Weights of a small GPT-style language model, trained from scratch on English Wikipedia: normalized queries and keys.
MLP neurons of a small language model. Each row is named by its layer, matrix (up: input weights) and neuron, and shows model dimensions 128-223. Each number is 128 + 32 x the weight over its row's rms, rounded and kept within 0 to 255.
After each neuron's rows, "fires in" lists the words (lower case) most often at its 100 highest values on Wikipedia text that the model never trained on. A number after a token or word is its count.

L20.up676 [125 135 154 141 106  91 101 119 105 145 148 146  70 201 155 154 119  98 131 113 119 143 156 151 142 146 145 158  81 113 135 125 141  99 147  83 169 107 148 109 143 167 124 111 101 157 153 145 189 118  88 107 109 172 115 133 109 166 125 104 156 192  96 119 123 183  70 168 116 153 122  83  58 119 182 104 172 147 133  94 163  92 101  50 211 140 134 198 144 120 123 159 168 116  76 100]
fires in: "the" 35, "to" 20

L12.up1265 [149 129 139 151  88  94 105 132  95 128 241 124 127 122 142 169  86 145 112 141 133 147 149 133 164 157 101  22 104 143 183 133 130 170 169 144 152 135  84 104 108 138 132 108 171 118 132  74  92  86  40  98  72 142 149 116 154  90 120 128 111 145 124 144 118 136 143 158  52 132 121  99  83  80 157 115 153  88 153  85 147 172  97 121  91  96  83 172  99 178 153 129 141 111 143 128]
fires in: "as" 27, "in" 13, "than" 12, "especially" 8, "some" 5, "at" 4

L5.up1007 [113  83 179 141  94 135 168 108 138 116 162 108 133 120 102 173  63 134  61 180 140 124 188 144 175 169 138 161 181  67 160 135 144  97 101 107 137 156 119  91 109 112 199  74 111  90 151 108  98 168 102 128 169 168 110 120  94 106  77 127 148 164 116 116  58 106 186 129 127  92 174 135 165 102 135 127 119 115 153  95 137 111 113 163 100 123 117 149 179  61 185  99 118 181 116 154]
fires in: "up" 31, "new" 27, "open" 6

L15.up710 [116 150 123  94  74 106 120 128 133 118 129 181 152 166 122 140 143 128 144  83  64 115  96 176  98 107 130 154 142 140  69 136 134 163 172 115 105 182  92  65 135  98  97 158 119 146 123 153 127  96 145  94 124 141 121  80 176 172  96 111 115 160 155 124 119 183 136 147 173 116 189  78 130 172  90 149 202 172 128 128 116 136 127 102 100 147 211 152 130 105 178 144 153  95 116 133]
fires in: "of" 52, "in" 4

L5.up43 [151 116 100  97 139 144 116 130 169 149  83 149 138 119 118 144 166 123 156  89 121 176 115 104 100 117 163 134 130 162 146 102  76  93 122 136  95 146 139 164 124 143 118 107 125 171 141 123 147 146 138 108 136 143 122 109 157 127 109 129 137 119 152 138 146 167 152  40 118  89 185 102 106 136 130 117 135 167 119 144  69 116  77 112 148 152 168 156 132  79 153 126  38 185 143 116]
fires in: "in" 33, "from" 15, "the" 12, "left" 9, "within" 4, "al" 4

L5.up538 [157 135 132 111 156 134 111 106 124 138 154 151 121 109 191 128  88  96  94  84 203  98  88 105 168 119 116 131 154 102 172 158 124 138 102 156 176 116 176  94  82 174 142 184 152 160 166 127 125 135  99 156 159 203 130 147 126  76 133 157 111 153 111 135  99 161  97 101 135 155 149 114 137 147 166 133 159  48 121 128 187 127 105 108 163 107 107  82 103 159 121 141 139 192 137 105]
fires in: "party" 22, "family" 16, "democratic" 15, "candidate" 7, "liberal" 4, "team" 4

L12.up482 [102  84 136 109 139 156 155 140  86  83 131 190 136  86  88 128 130 141 134  86 151 153 126 142  89  51 203 138 123 106 118 189 162 160  98 124  95 182 175 174 130 122 154 124 134 116 116 105 125 172 145 134 140 122 175 141 128 147  77 135 149 130 115 201 163 129 117 144 142 105 119 114 129  94  88 139  90 198  94 175 155 127 163 116 107 174 128 135 102 132  95 138 146 127 110 168]
fires in: "the" 50

L6.up579 [ 58 110  98 103 153 110 158 189 117 132 102 140 128  94 114  82  47  77  91 107 138 128 136 157 167  57  74 119 134 189 136 144 141 153 133 128 151 147 151 167 103 137 169 188 169 136 131  90 128  34 107 104 110  83  84  77 120 247 143 144 144 123 150 128 117 151 130 132 154 127 185  97 154  95 170  82 106 141 222 129 140 148 123 141 156 127 130 131 177 102 107 126  76 169 123  61]
fires in: "at" 87, "to" 5

L5.up546 [ 59 144 155  96 144  73 164 122 165 188  72 118 123 119 120 176 101 148 105 100  58 144 161 137 128 145 162 154  94 104 124 140 136  93 214  87 104 145 157 107  64 123 142 112 130 155 181 126  83 160 100 113 144 106 111 112 167 148 134 121 166 171 130 145 151 125  87  63  90 122 143 140  88 109 156 100 115 116 186 139 136 186 122 142 132 131 120 184 126  95 187 124  90 120  89 150]
fires in: "over" 37, "than" 14, "set" 12, "twenty" 4

L5.up215 [ 81 151 129 155 107  46  81 166  98 113 100 104 175 186 115 135 187 138  96 113  99 133 163  88 136 150  76 143 136 147 138 169 182 110 114 151 142 159 141 163 123 105  81 129  66 149 187 111 125  85 115 147  92 123 114 165 142 130  89  59 121 148 166 203 167 147 118 134 124 129 158 109 159 164 117 167 122 132 143 126 139  67  69  99 145  99 122 140 105 141 111  97 134 122 105 135]
fires in: "this" 62, "the" 15

L17.up940 [ 60 166 133 139 156 144 101  75  95 141 186 140 119 130 118 116 104 177 141 189 127  89 121  99 153 122 116  85 149 122 159 197 165 169 142 173 182 139  92  84  39 130 159  90 152  52 124 113 135 111 104 145  57 121  91 133 114 145 152 126  95 104  82 121 159  86 123 154 124  50 112 109 120 107  80 167 115 190 130 153 133 134  55 107  93 122 159 117 126 134 148 247 119 123 105 155]
fires in: "and" 40, "who" 21, "that" 13, "which" 9, "but" 5, "to" 4

L6.up897 [151  68 174 115 154 143 167  66 123 177 156 139 227  98 102 119  83  93 142  80 168 145  82 197 108 126 181 146 165 152 168  58 144 110  69 111 136 185  64 131  83 103  94 125 114 187 134  88 148 146 187 132 187 129 115 117 123  85 118  88 140 115 115 104 100 124  97 121 133 136  94 167 153 126 218 158 106 107  95 151  95  92 116 164 102 132 110 142 161 115 155 101 125 127 188 127]
fires in: "as" 38, "is" 21, "norderney" 5

L6.up98 [108  99  29 129  95 101 106 113 122 134  99 127 169 145 130 127 169 113 123 110 142 104  84 109 144  80 112 137 108 121  63  87  83 136  53 128 149 197 156  95 109 108 157 116 122  94 149 169  56 108 116  97 145  83 111 120 136 153 128 134 112 136  94 140 107 104 166 192  94 137  90 146  69  98 123 160 112  94 135 141  89 114 144 152  96 118 168 122  87  49 128 132 128 128 153 103]
fires in: "be" 39, "been" 14

L15.up260 [150 105 163 146 123 119 128  98  88  74  78 161  49 153 138 139 100 127 136 112 190 140  49 116 198  99 156 126 146 127 170 155 122 160  85  83  96 148  65 190 117 106 149 158 138 129 139 133 121 174 130 149 140 108  99 118 154  74 186 117  58  90 160 165  99 147  61 114 172 125  48 161 108 116 145 108  80 155 177 158 130 143 213 135 161 156 145  91 137 190  90  97 123 149 146 162]
fires in: "is" 22, "on" 21, "in" 20, "of" 4

L17.up602 [143 127 131 173 151 170 180 137 129 118 152  99  92 150 169  60 162  80 148  74  89 151 154 105 146 148  69 145 143 140  91 190 130  53 139 131 119 189  92 124 160 133 146  88 139 179  88 124  93  89  98  74 199 158  52 113 180 159 122 123 168 172 196  70 151 133 126 140 136 120 144 141  99 161 110 119 135 141 169  76 117 149 122 102 130 153 116 125 173 184 112 108 147 126  94 103]
fires in: "of" 35, "well" 21, "approximately" 4, "also" 4

L5.up1136 [147 166 164 137  68  71 159 119 106 153 119 150 118 119 124  87 122 156 127 124  69 107 146 167 107 170 122  93 163 105 133 141 146  92  96 111 138 112 183 127 126 174 160 118 115  94 120 146 113 184 155 114 184  85 135 125  99  99 134 112 162 156  82  92 112 132 154 147 131 169  82 113 116 135 105 123  91  89 199  82 140 111 140 203 106 156 104 191 133 123 127 148 149 175 147 180]
fires in: "used" 19, "states" 19, "available" 11, "royal" 11, "use" 10, "new" 7

L5.up1103 [170 122 185 106  94 131 146 127 148 108 115 139 126 180  93 116  86 121 137 129 169 120 136 160 147  97  64 143 101  91 107 114 170  68 175 138 120 179 141 136  71  95 131  99 157 134 144 129 124 139 154 143 147 110  61  87 177 134 153  97  97 129 208 117  52 172  96  80 150 122 145 106 119 163 123 122 119 172 179 105 167 140 130  87 120 138 131 157 177 135  50  84 115 125  90 137]
fires in: "in" 44, "of" 17, "to" 5

L6.up1219 [103 110 119  76 115 147 155  88 127 176 136  89  96  72 165 114 134 115 127 115  77 104 151 115 144 134  79 112 129 130 122 115  97 124  84  99 130 226 154 148  75 131 106  89 158 125 140 133 125  80 134 122 144  71 107 119 172 154  93 123  96 111 167 117  91 211 141  89 131  59 166 177 128 110 153 136  44 122 181 115 111 116 136 105 165  77 160 153 105 172 135  55 139 146  72 127]
fires in: "and" 16, "about" 14, "for" 14, "on" 9, "to" 9, "around" 6

L6.up692 [134 103 187 161 144 196 132 114  62 123 171 137 120 156 130 143 124 192 122 123 166 138  98 115 142 194 116 126 159  82  62 127 199 121 166  87 121 117 163  67  97 125 123 104 116 146 130 115 156  73  95 105 166  85 160 158  85 153 131 126 179 184 100 153 137 173 130 143 137 182  65 141 149 126 104 118 115 148 104 132 118  96 115 124 145 167 103 174 124  75 117 162 155 141 116  77]
fires in: "the" 24, "list" 9, "pos" 7, "title" 6, "each" 5

L15.up902 [157 132 149 134 103  97 177 192 146 162 155 106 163 107 148 172 135 108 128 168 180  70 103 130  92 145 199  75 127 113 123 136 112 135 176 118 146 139 145  76  94 131 188 131 153  97 134 149 112 145 103  98  85 135  67  57 139  89 154  79 154 135 152  94 125 142 125 163 109  66 112 115  94 142 202 116 135 113 136 123 198 138 156  86 107  63 156 147 142 146 127  59 143 169 132  74]
fires in: "at" 75, "than" 13

L15.up494 [ 65 104  76 110  88 139 117 109 114 130 129  85 181  94  83 118  73 148 105  87 139 122 130  60 141 101 123 119 116 179 130 154 111 121  85  80 151 114 114  85 145  92 181  82 184  94 121  98 139  88  97 108 144 136  93 113 102 145 192  91 162 132  86  68 123 179 174 196 100  86 115 103 112 127 159 153  72  99  93 123  88 140 141 138 115 152 122  99 125  75 145 164 126 166  86 117]
fires in: "which" 18, "that" 12, "who" 10, "to" 10, "his" 5, "where" 5

L12.up517 [183 107 113 182 130 145  64 103 105 135 117  84 160 141 144  99 186 144 138 130 130  60 113  62 102 174 182 106 145 161  98  93 144 144 164 124 148 162 128 201 155 128 137 142 137 102 171 118 124  91  98  97  93 125 112 101 139 103  97 142 118 121 182 165 150 111 120 149 174 174 156 166 147 138 125  81 188 148 163 112 161  86 124 156 146 140 173 168 109 161 125 151 176 176 185 129]
fires in: "of" 34, "on" 21, "at" 11, "in" 8

L5.up594 [ 92  67 181 118 179 140 149  71 156 159 195 176 131 129 140 133 121 150 139 193 178 101 120 141 186  94 186 101 107 148 108  97  98  85 130 140 165 164 151 136 115 101 153 168 165 115  63 164 156 118  91 179 110 166  99 108 165  57  90 177 131 117 128 116 142  71 151 121 175 108 204 100  66 187 188 106 151 139 113 148 160 114 111 120 134 181  94 155 108 193 120 134  96 172 146 167]
fires in: "made" 25, "make" 12, "making" 8, "taking" 7, "gave" 7, "takes" 5

L17.up1159 [113 132 158 125  79 149  92 135 141 145  95 165 175 151  85  98  88 134 131 103 145 176 120  70 149 114 153 125 126  80 115 161 143 107 176  64 129 149 161 129 116 105 133  98 104 136 111 105 106 162 113 178 105  87 159 187 106 120 157 134 178 172  88 165 140 132 170  94 153 111 102  96 144 120 173 189 166 137 125 112  88  87 155  91 159 162 161 157 120 164  92 142 177 118 123 192]
fires in: "was" 18, "the" 18, "a" 17, "his" 4

L6.up1087 [135  79 146 126 175 101 164  68 141 125 114 162 170 182 153 165  98 140 148 184 167 213 104  98 120 147 103 109 179 126  84 108 170 140 125 157 125 184  97 112 112 130 125 102 135 136 139 153 142 108 147 164 121 141 103  83  91 132  92 177 146 149 105 112 113 163 126 106 130 100 126  50 105  81 121 112 161 132  95 110 166  90 224 118 115 184 164  72 134  73  78  85 145 124 154 130]
fires in: "election" 15, "in" 14, "for" 9, "event" 7, "during" 7

L6.up14 [ 77 120 150 142 139 140  85 127 128 160 156 148 109 142 108 104 139 144 162 116 168 153  83 147  93 154 110 140 128  81 144 179 117 133 173 136  69 109 178 142  89  62 102 144 132 124 167 159  61 146 121 138 153  87  35 203  99 100  94 131 167 181 132 125 150 123 138 117 137 185 174 100 131 101 170 153 106  61 149 138 133  80 105  70 118 187 169 117 164 170 129 154  69 157 154  85]
fires in: "two" 32, "of" 18, "three" 8, "american" 6, "south" 4

L15.up888 [111 130 144 116  86  46 179 181 143 179 131 131 137  87 111 114  70  65  96 141 160 120  88 157 117 123  88 194 143 125 114 206 122 162 172  80 172 102 195 123 189 157 159 119 180 152 177 179 154 116 111 165 150 173 140 151 127 154 140 156 102 168 147  74 124 124 146 121 107 160 139 139 110  77 127 109 152 147 123  96 116  44 136  85 198 119 116 150  66 137 181 172 151 200 130 142]
fires in: "the" 31, "national" 11, "a" 8

L17.up648 [164  96 196  47 134 149 135 114 125 145 112 114 163 146  62 177 153 125 204 123 136 128  64 207  73 175 145 117 165 125 124 139 125 147 124 114 164 150  95 121 134 121 121 139 154 193 127  92 117 111 108 156 129 137 101 150 141 137 107 153 131 145 187 117 139 160 106 152  81 161 113  80 169 110 127 115 149 195 139 137 117  69 102  67 116  99 134 117 119 150 115  98 174 170 122 101]
fires in: "of" 50, "san" 10

L6.up626 [133 124 170 111 124 168 136 112  77 172 136 147 144 112 135  74  84 145 110 105 132 103 104 138 128  92 131 148 137 104 163 195 192 134 131  89 154 160  99  78 157 132 156 121 110 140 168 161 143 138  23 125 159  57  56 148 220 128  81 117 110 115 148 125  42 154 134  58 102 168 147 171 100 126 121 165 180 131  83 120 149 138 120 107  76 132 139 147 121 106 154 112  62 174 115 121]
fires in: "the" 97

L17.up983 [131 127  86 153 118 149 116 130 112 174 149 143 137 139 134  80 154 183  50 142 122 109 154 117 187 107 122 148 126  85 118 112 119 154 110 146  79 118 110 155 130 123 154 108 169  72  98 172  50 108 142 145 150 113 113 159 126 128 158 124 122 131  95 110 142 104 102  95 111 150 138 120 124 149 135 182 128 113 117 100 154 100 116 201 192 118 119 161 190  94  47 159 139 136  78 157]
fires in: "were" 23, "is" 21, "are" 21, "was" 13, "being" 5, "be" 4

L12.up399 [106 125 154 104 126 116 193 104 136 132 131 161 124 138 171 137 105  82 165  90 109 144 149 122 169 170 112 158 124 101  95 104 165  56 155  91 112 161  85 151 145 108 160 167 107 165 112 111 121 129  91 174 130 138 182 138 139 137 147 142 170 156 163  63 115 106 152 141 152  66  70 106 164 138  79 129 128 141 126 147 163  66  82 112 199 125 152  99 129 103 166 160 166 129 159 184]
fires in: "the" 31, "he" 19, "this" 8, "which" 8, "who" 5, "63833333" 4

L12.up731 [169 124 100 150 186 180 108  73 191 167 110 154 134 127 158 104 135 174 133 145  85  95 127 198 182 216 188 101 125 127 101  52 159 169 119 105  77 112 115 123 110 100 128 105 145 131  71  92 149 128 115  85 165 131 139 164 133 120  85 107 126 129 151 139  84 198 152 182 106 100 124 136  96 183 155 116 148 160 102  65 163 109  94 149  49 155 145  95 155 173 125 137  82 141 100  91]
fires in: "with" 33, "in" 9, "on" 6, "over" 5, "up" 4, "when" 4

L12.up164 [150 107 109 100 179  70 134 134  96 174 147 133 135  65 131 113 140 123 176 124 129 114 191 179  85 129 173  39 117 143 159 167 130 138 117 143  84  93 115 179 118 129 110 134  84 126 104 141 169  72 144 198 157 106 142 129 172 110  76 123 102 139 148  78 141 145 131 159 160  79 115  80 183 117 117 136  66 168  84 180 140 119 115 134 139 115 157  81 120 127 158 163 150 145 111 173]
fires in: "s" 54, "the" 20, "first" 6

L12.up1171 [133 142 143 137 143  79 166 123 146 166 114 131  93 126 127 156 150 138 180 130 118 155 153 103 193 156 123 155 154 126 128 107 117 134 100  80 146 127 120 114 117 121 142 118 121 121 103 132 146 147 117  94 127 135  75 119 144 150 160  80 162 174 110 142  58 157 163  97 113 106 103 159 137 109 152 112  61 110 152  96 131 110 134 103  79 131 127 107  80 200 152  85 134 122 149 168]
fires in: "also" 29, "has" 10, "over" 9, "never" 6, "only" 6, "after" 5

L15.up115 [112 153 116 135 168  76  95 170 157 109 187 172 121 107 101 149 160 207 166  90 139 130 117 175  68 102 136 162 140 166 159 140 167 147 172  78 104  94  84 177 108 146 149 134  92 113  92 126  77 114 129 126 197 136 129 161 151  85 156 134 106 145 163 119  65 122 133 174 103  84 127 108 120  86 200 146 117 192 133  79 157 106 152  99 128 132  89  16 118  87 134 140 129  94  93 159]
fires in: "at" 72, "now" 6

L12.up937 [139 134 126 102 157  86  96 101 139 121 125 154 121  78 136  94 146 127 129  91 123 125 124  97 117  64 105 133 149 151 122 151 101 147  97  43  81 108 131 134  87  97 156 158 139 173 160  95 102 116 135 141 136 136 151 148 156 113  72 177  78 165 102 139 105 123 128  99 109 112  96  71 167  63 125 106 127 126 154 135  79 141 171 158 149 161 184 119  89 138 119 112 182 120 110 102]
fires in: "it" 21, "them" 10, "off" 7, "the" 7, "him" 7, "there" 7

L6.up982 [106 128 176 157 114 138  98 169 126 111 115  96 125 125  94  91  81 109 108 115 131 137 106 144  76 138 192 145 100 116 127 106  99 108 140 129 145  66 119 171 109 109 112 116 139 120 150 116  90 127 206 145 122 140 126 178 197  86 170 179 126 147 123  98 123 149 106 135 148 155 118  92 130 148 177 131 143  76 150 135 132 115 171 114 132 151 171  86 167 120 137  70  85 122  60 122]
fires in: "election" 18, "votes" 14, "championships" 6, "hold" 6, "at" 5, "elections" 4

L15.up529 [142 178  88 149 158 115 143 100  93 116 151 143 110 142 153 143 141 171 171  96 160 118 142  40 153 157 137 196 132 117 145 115  97 135 134  56 213 136 119 126 120 102 117 127 138 101 147 167 102 129 132 124 117 141 149 166 136 179 161 130 127 141 118 158 106 184 102 120 168  70 127 139 152  79 181 115 137 119  82 161 126 132 150 219 130  79 123  75 149 127  98  87 205 182 121 145]
fires in: "with" 41, "in" 19, "into" 5

L6.up1019 [128 130  98 142  71 142 161 119 113 162 153 105 166 120 145  83 147  66 122 155 155  71  75 109 151  82  63 133 139 151 145 135 225  83 119 131 156 127 176 111  93 117 109 131 171 147 163 118 142 165 107 106 139 192 178 144 125 109  97 148 179  81  75 125 136 118 113  86 117 151 147  97 142 138 175 101 155 197  81 165  82  98 133 161 101  92 112 116 170 159  99  77 124 143  73 164]
fires in: "would" 25, "that" 13, "was" 13, "to" 6

L6.up115 [136 175 142  91 185 139 114 173 117 162 170 149 160 162 122 127  90 116  66 106  66 117 130 114 120  99 136 142 143 134 129 179 155 143 120 110 117 136 118 116 126 156 169 104 112 136 124 158 137  94  91 191 160 111 141 133  96 165 168  93  96  90 128 115 110 122 142 124 136 168 132 168 134 130 121 175 181 155 112 164 144 150  15 119 114 142 101 148 117 122 128 109 121 126 112 138]
fires in: "the" 97

L6.up326 [150  55 120 135 136  63 128 140 144 104 109 121 199 119 139 102 158 126 156  29 102  90 122 141 115  91 161 134 107 104 146 140 130  94  52 145 134 154 156 100 114  94 181 143 182 156 112 141  66 112 146 141 140 126 163 185  66 150 106 130 165 139 151 148  87  70 142 122  55 156 132 145 131 163 106 152 156 166 194 151 150  92 140 138 178 143  74  97 143 209 181  86  67 147 170 154]
fires in: "would" 20, "could" 9, "climate" 8, "did" 7, "reached" 6, "will" 5

L6.up305 [129  97 150 143  51 118 129 126  34 152 145  88 144 124 157 111 117 195 137 151 154 120 112 105  77  26 149  80 105 171 159  82 175 139 122 194 149 134  68 120 113 149 122 145 100 150 133 174  89 113 103  87 149  83 202 132 137 125 129 127 121 140 133 122  79 120 117 133 105  85 137 128  90 170 151 124  99 164 101 158  96 122 107 173 174  86 110 149  96 153 158 125 123 172 122 136]
fires in: "to" 18, "for" 10, "her" 9, "of" 8, "would" 7, "their" 7

L5.up222 [131  57 150 111 109 155  81 114 119 131 183 140  99 121 149 145  73 140 124 186 119 135 163 139 172  87 160 163 144 145 176  97 144 137 118 135 154 177  92 135 121 151 102  90 163 120 137 156 143 145 111 168 144 167  90 156  99 165  85 141 160 195  95  91  98 162 153 122 101 136 176 100 149 100  98 153 148 195 150  99 101 102 126  74 103 172  99 105 154 178  68 129 123 112 145 123]
fires in: "the" 47, "lab" 4

L12.up493 [184 129 129 113 147 168 103  67 133 149 132 123 106 154 140 156 148 178 156 115 112 120 118 156 203 157  82 145 101  88  97 157 120 162 174 119  87 164 164 133 110 146 165 149  91 110  73 125 109 153 182 124 211 109 124 120  97 172 126 160 113 127 160 138  29 120 115 141 121 129 137 130 166 149 129  96 170 120 119 122 107 103 114 103 127 141  80 134 116 150 114 134 187 170  62 125]
fires in: "in" 40, "be" 11, "was" 4, "only" 4, "on" 4

L6.up197 [118 120  85 144 120 121  90 166 149 180 158 148 109  88 134 147 103 143 153 132 158 130 174 167 176 102 110  87 127 168  89  94  98  74 104 119 160  62  97  95  85 107  44 115 157 101 158 120 105  71  78 111 185 212 135 175 154  94  62  79  88 123 148 166 121 206  65 131 178 152 118 140 190 139 138 114  42 162 158  75 136  72  95 113 152 116 154 104 184 114 108  92 110 153 128  76]
fires in: "including" 17, "as" 11, "like" 8, "especially" 8, "such" 8, "include" 6

L5.up392 [102  61 132 165  97 155  98 108  98 119 111 141 130 110 121  90  71 135 125 157 174  94 114 135 189 113 119 143 105  64  73 118 153 128 118 105 159 150 101 143 149 128  99 134 123 195 123 149  95 136 126  95  80 184 143 125 150 136 150 121  70 179 157  77 128 118 117 105 130  98 127 166 125  83 150  47 158 156  93  72 165 163 110 135 190  98  94 151 132 117 159 121 145 142 119 226]
fires in: "between" 41, "both" 25, "semi" 5

L12.up361 [135  92  88 182 136 165 114 157 169 165  75  70  90 121 175 104 158 129 124 141 140 120 136 145 115  92 112 147 110 132 144 137 163 108 182 133  96 112 130 130  97 127 118 138  42 157 109 143  94 105 126 161 171  85  89 171 148 139 160 151  96  65 108 154 135 133 151  68 161 141 142 144 147 154 144 104 145 139 165 113  88 140  85 138  70 125  78 142 213 101  85 152  92 140 112 159]
fires in: "to" 51, "from" 32, "would" 11

L5.up680 [185  67 153 127 140 102 125 177 149 138  90 123 156 180 132  90 122 164  92 109 112 131 114 149  94 103 125 121 182  92 149 179 128 125 105 108 131 167 121  90  74 135 166 113  86  93  89 144 137 151  94 155 158  96 134 169 154 117 144 179 102 112 140  82  90 134 107 153 149 172 108 161 131 177  98 140 209 190 140  69 129 152  64 156 123 122 159 107 151 103 113 128 111 141 153 122]
fires in: "the" 93

L5.up161 [ 93 152 132 115 148 159  94 111 123 151 176  62 113 150 102 152  89  73 129 110  94 123 129 138 121 105 110 124 142 151 140 159 154 204 127 115 139 127  96 132 208 143 139 121 134 103 149 140 156  73 108 156 160 107 141 133 130 153  89 119 118 113 114 113 133 144 149 131 131 171 171 142 143 137 111 181 167 158 125 139 125 128  90 132 146  54 192 137  59 108 151  89 108 135 131 155]
fires in: "the" 80, "scientific" 5, "their" 5, "his" 5

L12.up861 [105 110  59  82 119 199 204 144 109 138 113  53 129 110 145 110 152 148 127 104 149 128 155 136  85  85 123 151  92 139 108 165 142 173 142 221  64 147 118  84 156 131 135 132 148 134 164 169 134 124  88  93 170 179 120 188 239  79 179  87 176 110 119 162 148 126  81 128 139 136 166 121 115 160 164 155 152 140  83 102  89 150 137 132 175 136  76 127 134 146  85 132 126 126 109 164]
fires in: "was" 22, "of" 11, "first" 11, "member" 4, "engineer" 4

L6.up1237 [107 102 157 101 143 171 206 159 113  87  96 103 210  90 122 156 126 111 134 103 148 133 101 123 129 172 141 152 158 137 113  51 156  82 116 154 170 116 186 174  90 132  85  84 116  75  79 163 141 144  61 111 145 185  98  96 146 149 193 114 187 206 111 118  91 151 153 124 116  87 125 121 107 134  63 138  94 147 131 127 153 141 134 119 150 114 164 131 125 110  70 114 112 120 186 154]
fires in: "not" 53, "never" 9

L12.up524 [ 72 114 169 177 113 169 139 131 180  69 100 103 177  95 155 117 109 172 140 117 181 137 164 139  88 136 113 124 124 130 130 162  97 145  83 156 130  95 153 127 129 130  86 152 137 116 133 176 149 117 154 101 125 210 152 145 150 161 120  74  90 110  98  87 178 127  77  87 141 151 125 170 148 169  90 103  89 107 143  94 143 154 173 120 152 102 128  72  83 163 111 136 185 178 111 135]
fires in: "a" 28, "part" 15, "the" 10, "an" 7, "not" 4

L17.up90 [113 167  71 164 132 142 138 107 141 176 167 146 130 127 153  94 190 168 121 127 120 103 150 117 148 108 107 133  61 182  92 167 175 108  93 205 115 157 165  57 120 109 152 145 104 157 122 147 112 114 131  86  81 153 122 161 116 136 127 116 158 100  56 186 126 173 106 141 148  71 164 148 197 125 152  86 183 177  63  65 160  93 156  97 171 115 126 135 160 162 147 171 139 102  65 107]
fires in: "was" 45, "been" 12, "first" 4, "were" 4

L15.up999 [122 123 131 134  99 143 110 147 160 105  48 147 131 173 131  96 171 127 151 116 121 130  76 156 150 114 132 178 135  83 140 152  98 109 156  93 140 128 110  57 115 169 130 113 129 161 114 137  89 136 138 104 158 110  98 108 109 127  94  71 127 140 219 117 101 140 149 148 184 141 115 135 125 148 205 166 154 173 112  83 174 137  94 131 153 106 119 150 156 106 119  92  91 117 116 153]
fires in: "of" 43, "to" 11, "in" 5

L12.up603 [141  72 139 109 132 165 103  64 122 129 132 115  62 162 104 113 168  96 131  84 162  86 143 109 197 119 114 103 127   8 114 115 137 159 146 140 123 169  88  98 162 117 160 177 137 130  92  79 130 138 130  50 136  53  76 127 140 121 152 139 134 135  72 153 131 176 145 120 118 124 142 113 184 119 149 104 147 127 150 164 127 179 143 147 113 157 188 141 173 165  55  97 152 185 103 163]
fires in: "of" 26, "on" 20, "when" 6, "under" 5, "which" 4

L12.up478 [159 115 102 123 174  87 192 118 118 160 100 111 115 108 146 175 139 118 144 107 159 168  85  76 108 148 105 123  97  85 114 134 115  95 161 106 147 152 109 143 101 128  96 150  94 135 117 103  85  58 106 128 106  87 108 131  64  87  80  90  80 142 125 217 145 155 195  99 142 157 118 101 122 106 100 121 143  72 129 184 133  77 101 143 142  97 130 124 122 123 140  60 120 190 133 157]
fires in: "of" 67, "time" 5, "pos" 4

L12.up678 [133  80 155 166 152 171 136 125  57  77 120 126  95 140 115  99 131 126 159 139 165 100 130  94 140  95 152 170  96 119  98 169 102 189 105 113 199 115 125 115 172 177  93 137 121 138 108  88 115 105 131 199 111 136 155 190  77 111 100 133  99  61 130 119 138 125 115 141 121  96 143 131 174 134 120 123 174 140 203 175 154  87 156 131 169 127 144  23 176  83 150  90 123 103  74 139]
fires in: "with" 31, "into" 27, "in" 13, "the" 6

L5.up911 [101 114 148 135  74  87 118  90 138 165 132 133 117  85 130 120 168 136  70 140 173 153 148 137 107 120  44 116 155  69 125 114 148 149 162 174 150 148 114  92  94 103 108 122 182  98 100 169 116 169  87 137 104 152 140 129 138 118 131 148 110 130 102 113 109 125 120 146 147  78  99  81 113 157 166 123  64 175 119 103 160 134 129  95 150 187 147  79 137  67 153 130 153 149 177  27]
fires in: "of" 40, "team" 16, "during" 13, "in" 12, "for" 5

L15.up333 [147 126 105 163 118 112  84  85 111 155 157 101 115 142  90 122 101 172 136 130 184  84 132 124 125 196 149 107 153 167 159 109 111 145 169 173  49 160 154 156 111  56 165 132 170  73  87 124 126 101 165 120 104  89  97 168 194 103 148 115 114 174 178 117  96 128 109  70  98  93 116 180 128  66 162 164 121 148 135 115 127 100 139 113 152 182 176 146 156 168 119 102 152 174 101  77]
fires in: "of" 63, "in" 7, "to" 5